{
  "n_layer": 20,
  "d_model": 160,
  "n_head": 5,
  "n_kv_head": 5,
  "head_dim": 32,
  "d_mlp": 640,
  "vocab_size": 1540,
  "activation": "relu",
  "norm": "rmsnorm",
  "norm_place": "pre",
  "norm_eps": 1e-06,
  "positions": "learned",
  "qk_norm": false,
  "attn_scale": 0.177,
  "bias": "all",
  "tie_embeddings": true,
  "parallel_block": false,
  "init": "normal",
  "init_std_qkv": 0.0495,
  "init_std_o": 0.0615,
  "init_std_up": 0.0709,
  "init_std_down": 0.0709,
  "optimizer": "muon_variant",
  "lr": 0.00941,
  "lr_mult_qkv": 0.4,
  "beta1": 0.95,
  "lr_head": 0.0121,
  "grad_clip": 2.0,
  "warmup_steps": 200,
  "schedule": "wsd",
  "decay_fraction": 1.0,
  "decay_shape": "cos",
  "final_lr_fraction": 0.1,
  "batch_tokens": 32768,
  "seq_len": 512,
  "doc_mask": true,
  "train_tokens": 139600000,
  "steps": 4261,
  "dataset": "wikipedia_en"
}
MLP neurons of a small language model. Each row is named by its layer, matrix (up: input weights) and neuron, and shows model dimensions 0-159. Each number is 128 + 24 x the weight over its row's rms, rounded and kept within 0 to 255. Numbers have three digits each.
Before each neuron's rows, "fires after" lists the tokens most often just before its 100 highest values on Wikipedia text that the model never trained on. A number after a token or word is its count.

fires after: "18" 41, "17" 10, "di" 9, "Li" 6, "13" 4
L5.up16:154085132122149067154154127133106127124118145097127104142124150129163100103156151127133103126140102113120129121086146142129115087089134122140107087100111153121113121144111080115113119158129139111115134129101113115151106131141139138118122127146130132128133109097161116160122132156101136113095124155164171110095110152137131118116128154145152100147181148127154118117103137106106164150159073103125100105119191149094076112134137109149114136078166074116079134161107128144102109194090137

fires after: "E" 20, "6 " 12, "p" 9, "resp" 8, "El" 6
L6.up244:066132124121139108124152148122120132137119176119084116124093083135104141117085131096093151127139116135095117137096139096140161131104133157152104105098119136150136145168106117131117115116092158149125151105099110117166156104165096094152122106088125157130148125135108165161120106131074142132117092096126134114126096108123119185104112119156199117163174162120128128131117145088121162123073130129123110119109112123104097078088120123134147126107123109116090139167125140131135097118110154

fires after: "A" 14, "I" 13, "N" 12, "R" 8, "O" 8, "E" 8
L2.up25:113156170095096139102129120184117170077132163140158077099164125127163105133166147114084141133138133088147133128127124093133106174127121143116110136135118119147121120131137138099120148150129128145142147106152115166135091076155159127109159148113152121145138142119142109122160084142097161109111126123134154118147138138135152085139093131120142151166090148079126135123152139119175156104163118142095130090145088137173156089155132146117139139129179100126115111114112109157113138163106089

fires after: "con" 31, "pro" 24, "Con" 12, "re" 10
L5.up489:085135177130159142131156104160096116138135120120142089156103120143079113107125128130166116119064102082149101083139149084132131154144133105100156106176126125159142086147139137111161128131119157156121144120139135130155135128108158112149150132102150102115117154129152107140117140117065152131134097164128129113125101151174139181121097142142158116088160127105102104127125108133145130187131125119112124115103124116165126105090137133144112160087163136139089169107076126146130121102141146

fires after: "our" 29, "con" 20, "ur" 11, "Con" 6, "ex" 5, "in" 5
L6.up607:119192133148116101154139122140151143127140134110200144108137151132102092084105096122119135109127099117114100116131151130145085107128145121117154082162105120162156142133134107140153141094132132117176124121079134097140173073150125134120176113115123117125129125102146083173154123135099134107097116114147148136141126138167156157102143154097139128131131173119102093097139157094147087134136149093153159095098117109123133093135115137107130120122138096120119165061106128136113155135096115

fires after: "18" 29, "17" 19, "In " 13, "th " 9, "–" 6, "6" 4
L5.up573:153133125137134111168096183113087124107130143115139097143148109125127146088107146092053144117121148121128136141082133158136136122154160154148131105114121133143127115159126148105096111193140111093102121139111149156143125160148127123106130148162146152131118084134137132125159133148136171118136150108125161088114160146183142098101128132118149095114124118138128120176130125114111122145110122123168107064131150173150127148174143141140110139079117114122079158168147150158090127151094152

fires after: "h" 50, "H" 17, "l" 6, "al" 6, "ell" 4, "el" 4
L6.up208:143161146097125142114148155132137125139122107103180098072138167138126155156110122110139143088077104123133147104113134132106109165158131121184073147140152107149103138162103117092150113148116155129089135138149156160121154179126152154125100186121116140117113168162135138134129132121152105107170090102118085101107118132158091125134147139113156138124157083127108139121118079132143140130139116154131078120148151153141125144145163154083150154107119119115103094135114140089098134140149143

fires after: "(" 14, ", " 11, "\n" 9, "\n\n" 7, "att" 5, "0" 5
L13.up74:092082127133122120131142144138172117175134144154089096124119144051129140113103097116151137103109101121094114099114153111104143126099091087125121101071117089103147113164108106103140127113131132180153125137163135107103142174092120141135119128109121088114163124114133104182129118049188139180106132126134163122113121118142104163153142159121100126111150133149127127098088149110126151096096113115122133128119116112159133140102111160129127146134141108116122135119119113105101115117105112

fires after: "u" 31, "ot" 9, "o" 9, "aj" 7, "en" 6, "di" 5
L6.up463:154148122139152146163126088117110137069074089163110116095130128106120120144137127161132141127115145152125127115139127108095137145086139120140140075133093127126114152131147111156095114094136119119166151106125126115076147116141108152120099136096115105135139169149173155128123116111081142145085121146139110149106108149128157140162162133122120118092109131128178134108066167155118143164157093155109105097176161144174120107136118129159140146144175153152105143131143095121110125172102118

fires after: "con" 22, "re" 17, "w" 14, "dif" 7, "ef" 7
L6.up623:105171115133152117125149165123149120150079112122147112157121146125111090144137081126144171132096096118159109126133148153123141165088145102159141128186125111129118159111127092103112129109098123111123157093128131155132161130067096118135092138112153132146156128133098140110129159129120148120104114119112139138127103144144146195130105155119145132167155137169106137179150153114136172089141130125145142118083110140110155074153105135127126128086132120169105164166095139130132112086160160

fires after: "R" 18, "C" 14, "S" 11, "N" 11, "D" 8, "A" 7
L6.up624:093074120100124196095089124130136107115132125109172110115103136107141110129100101133112096126139107117157138150111127140120136149116157086114143127090107151142088151138147113126101133120133077149126157096104120143122142121173163116104155111143125073109117130118127111139123137128119124147110113148123131114121110133141137102131091139111110152121122153082083128154124101153209139082145154171125114118107142107155105139123122146127146100216132094081108122138125149176156142131115130

fires after: "r" 17, "R" 15, "l" 13, "L" 9, "ov" 6
L10.up548:159121096162147109121124113160140128078070148112133116082143158162113152128126144088151134120125130069105155099110125137123104176134143109144117111173146162126104149115114107112135144161127121087114123104135078177078138139145152125171105084113142109098146122110121131110120146075111115133101107200157173110118122127152117133154077145125064125146120110154148154156127135133170095121129094136123127123129107128123147156128160117118124150163148099151123105129126133138150135139120109

fires after: "re" 47, "ex" 7, "dif" 6
L6.up629:074151139165109131117104124132128089118140120092124138162146164134154124118119166140143134111079133135139141106150091158115168135120162119120136138160183149123146138148114120109109155164166114124127107092131142123147136144080141134131070105140158109121137138078134126085162120113105151100115155114156151110129181140158158170115091166147163127163150165144109125112116131164159175142127154125148141145108083124168165118137146161155098134119134110136159118089101149143163100132129140

fires after: "St" 41, "st" 12, "Col" 7, "ar" 5, "ic" 5, "or" 5
L11.up594:129094110162165125112125082096109130133128152113095143122162108083135135157142120093106127159128101097110140147106090159113149146109168071139137165122115154154130153137080179125139107125127108148134144173096137142149095106138160144165157120128114132094147171114137088114143108129123173099123121176156156132098153138142130147122119118151144129123098125108113145145184168139111129126103105126105124164134108125096119152109153101149136105160122087100151130119137111066091106113109165

fires after: "al" 20, "for" 17, "\n" 11, "at" 10, "it" 10, "ell" 9
L9.up185:140107119089060141109123114143156127110111160090181111105180104128135114162156159145089119113140132120096101120132128092102164135200164166124167105137173067158109116126117124137113101109110119132126116164121136141146122162168135094114086148099103141145134143112137156142123108096142151131169110129113109090141117128179127109120084119150160134142125144143125117127108116174127146084125108107124100102115138169122093151130130137142111152153132116103086113125116149108133123125091120

fires after: "ot" 25, "nam" 9, "in " 6, "i" 6, "S" 5, "o" 4
L10.up465:113113095141124140160184142144121114081102107116133142081158134126122103154111092136127126135128121121124131087100128133142149119124120077132138108149120120098128102097108117165101156117139128120142160136171124163097116116105151158109177125147144122160151119157108117135129140152102114139151115119123101125090101154175122153166160144129118188120142103112153121123124153049199077136160154157118102099147144177157116122117100150149142140115151129114084093120110135133114137131107154

fires after: "l" 13, "L" 10, "st" 9, "oug" 8, "Th" 6, "w" 5
L16.up445:117110159187140116062126096102078121120117127100090134118084100112169127070109107130161144133136074148133139135149127136103133114117128099128120102126123101120099127157165136101126134101116081062113129075100147150151076106108132134106132117135134121098105135156109110140140122079136077137123121095140134145149119130135115145109135119121135106179161126146168101104128108107156146095150128127132146094114090125091132147124126130128135127100110059145118115117116091106116131133162123

fires after: "D" 14, "C" 14, "N" 12, "R" 11, "P" 10, "E" 8
L5.up73:078102144117149149107106141155106159087146143096150074111110110086098132123147086133111088157149146104156156117092135123104143130106123139119144114118115174127139112136121127093171175142126110122105151120155102191152077093144173129125143138100148158128143155146169087104146161148144180123102136162135137157134131110144120126120076127087111188146114142103111129134088118109155162149117116145113108143096103112161122103148124155108116151140155121125107108099113121138141125135110121

fires after: "O" 21, "D" 16, "T" 12, "N" 10, "At" 7, "t" 6
L13.up138:172112118118122181148140144107083130101122123127095093100124114135088101134144109144125163118052113119085143091113114130126122085134135112116142151113138141168116088124113140090121142149159084169091141155119110136113151125140168070162114104107155121118169110127112132138143089121137121089127095137139138143183113159123147133137105137154127156128162127125125052095134141148119112124111110113135125131156130125095186132100099125142171121119087125126141139110150121135141147090102143

fires after: "s" 62, "S" 15, "D" 5, "a" 4
L5.up468:141045129146109129097106091134140118115139119120132098123115106114168088125084076121146112128083115102169120103116140137138129119128131161110121151109150139102122128104163158106146125153151103113086094107150116122110188140160156105146184153144111141145165108119092128108116132114121108147113153168142133112171166169112117169113121141135094172115111096127128093145105130131126096090128115113106087114118126133162150128140164158110133098154084110089136090124112107138138127141117111

fires after: "t" 16, "under " 11, "int" 7, "T" 6, "er" 6, "at " 5
L11.up118:103118124125177145159071103136180129082129145162124122097149117126129122093141166152090118123110116137119117147105128128118131096141117149157122161123162124095106130122140131122182194105138103129108109155158112051125116117114125106154117103158147110163163120115103120172140164142102142108130078147087139137141165135161122145145119135089152114119137166108122137200114125150132076124159122126157117121130112131126105134111117092135110121146118079113112100088109127123138108121121135

fires after: "st" 37, "St" 16, "gr" 11, "dec" 10, "found" 7
L6.up20:177137118116179101147119116110134177136134130100099121170109122108145197122114117135097107138104148137110161122107116126114149117114162043105106150165110113125150109129084180093156134087111104135094123131089142131104116129138161110132145112119111132060134139145136112116128114083150144130110114130112111148140145130159111123133100126152079156108102124146102140136179151113121132103102138152137117088103125120110110118123129146144132085156134109128143114175109090111088144155140165

fires after: "co" 20, "re" 17, "e" 8, "in" 7, "Re" 7, "ex" 4
L5.up471:119152169153097139136120075099152172092169131131180112109117145133145120107143114115148080192096117083161107139104119130114174147124115138103167124139117156137117120121122082129126126114113111111154124126134138118129110101120162118155161148108083095117120147115117158101147133095121105099122079142127100119139111138170138133125126128082130110130132184123114115071160112127132155134167146124157143124091121110107105108147146098086103112122097110156145151101149132164163111120119076

fires after: "T" 21, "al" 13, "V" 6, "Z" 6, "t" 6, "p" 6
L8.up14:124107103142152088099113138141148117113156133143091150076143102091113124154150183140138122121115138124141077052109090120125078092108166120136107159108145175125116123118133131137136122147144119138120152122149115129141188130143156118137155146093136127143158161136107174120126150162097159095132106134111140138171137119134126125145081118134141120137169132113145126159105144135152083133145148080150112133143139127119094126157096136096145103114112153066158125070110109119152123132104155

fires after: "in " 21, "(" 16, ", " 13, "w" 8, "the " 5, "with " 5
L4.up280:121125109124167144103145140151167118138158113129122059125083095141098140110127087169142163110148093127097105136127172107077079133103100122141150126136131133117131147131145108110132105078122124126131140176122141129078165120108117164126099151103104117086150140141096148136149108137153113130148139147119125096117132113171111125127161115134121157110146152134155113108086098182164099134106113176145146122118105136152110165143131162124113137102171153127137105107164102140178105122092154

fires after: "L" 27, "P" 18, "m" 14, "M" 12, "p" 11, "l" 5
L11.up245:157146077135156094118120127148116142074094095109084110082117131109169128095150116140096117112150137135119157089117144136131161153123166106140094121163146129142140142127157133063103132137102103103100132111128130132106119104151152131125124170125141130100149130124131141108071162075116108128109110121152144117124073130148091139134132115112142142138128106120132123156118144103141158102109116144133077128120096104141193130122177134158110134121150101156180128156153123095095126133181100

fires after: "f" 23, "re" 11, "con" 9, "el" 5, "pl" 4, "se" 4
L5.up63:098126156123150099142162110156176093128120130126111158141100141104159121098144060119144150132115111110142150143135107124144116138140136163138103116165119116141145126156109130095123165197092122081109098145111123097119148127106083139172115113078113114150156131113135142141143114133071108110106086113142098148110090132162132168120118133118076135133124125134123104168125112147145130144121153158070113128100092152177137094117136112131110156128157103126116111077116154140136126149160162

fires after: "re" 22, "p" 9, "con" 8, "cl" 6, "pl" 6
L4.up562:097108111071123101144123156104127115092172114121139082134103100124098115113132146127090120113111135133157122074108164119126149139105169113138149124211124156115119133125134110124132145178094119087134100112095145140110136139112073132132134115101124152060099140134143159124138120109113144111111122127135154104113123090131161197133129156150117130109144132121125120154107145105134157116158126113118106136133137098070139116110161154136128115143136132086102147080066143145108149094124126

fires after: "s" 17, "l" 11, "h" 10, "sh" 8, "st" 7
L11.up479:112146120106114115126127146134113107105147136105073179140117119128201155125112156133165113104139071113139106105115117121095147119160081105096134116126176117111138119163163128151096131118151136137126125101065102130121169116157127129145097098107116144084162152144124084135130144132121112131127094125112163118159092092087113124175135140148113109146147123142112125125153126151149089143159126131144112153132118077066123130134127120150147155112097112113146131105080144172105132155140155

fires after: "18" 47, "–" 14, "17" 10, "In " 9
L6.up320:134135116120137108133119127107149102107119160101131107120127176166155158173149161071103128138148151141161164126081153168138144083118104174132104125084145106136130152165102112077117111112147145114114157126143106107111106150148121151123101145132141162115121091105115088169134156144131131120139123113153131154121103130136142132110121186133116123162162165175117130113133140083151139147126125109117099070138175157151095132135116111145097132189113107109133148095144111110105093111112146

fires after: "l" 13, "the " 12, "h" 12, "/ " 9, "to " 5
L11.up414:122170102126109106121159121107127117159137142114156168147105117088157108159143119170140164129121087095122162121157138156107124106102074097115120127153132105152142154105183151142123107118108134184109117098167119130191165132101116136132121136113126175115156139135102143169094171155091138108105116135125143121143087142118122146152093121158129130148152144146119127093123072151167100145157136102130104171144176137100159136176128108144122126110126131128129137124116145132120123127184108

fires after: "p" 27, "b" 14, "m" 12, "ol" 9, "a" 5, "am" 5
L9.up12:147155135122135128090147115113139128141141142110098140108110106081117199115127117121094109121158114120113118134142148132150142171099129093101121098178137102110111148140152150069138078133131121133084104111142159138080116142169141116120108173120115147144126135125126177111123103131147123123120127099149184166128096137169147176158121128095084151124138116116121091111121136124150160128168124102107095099149109150150100130133164163146165141127077135120121135142137170090121158095154117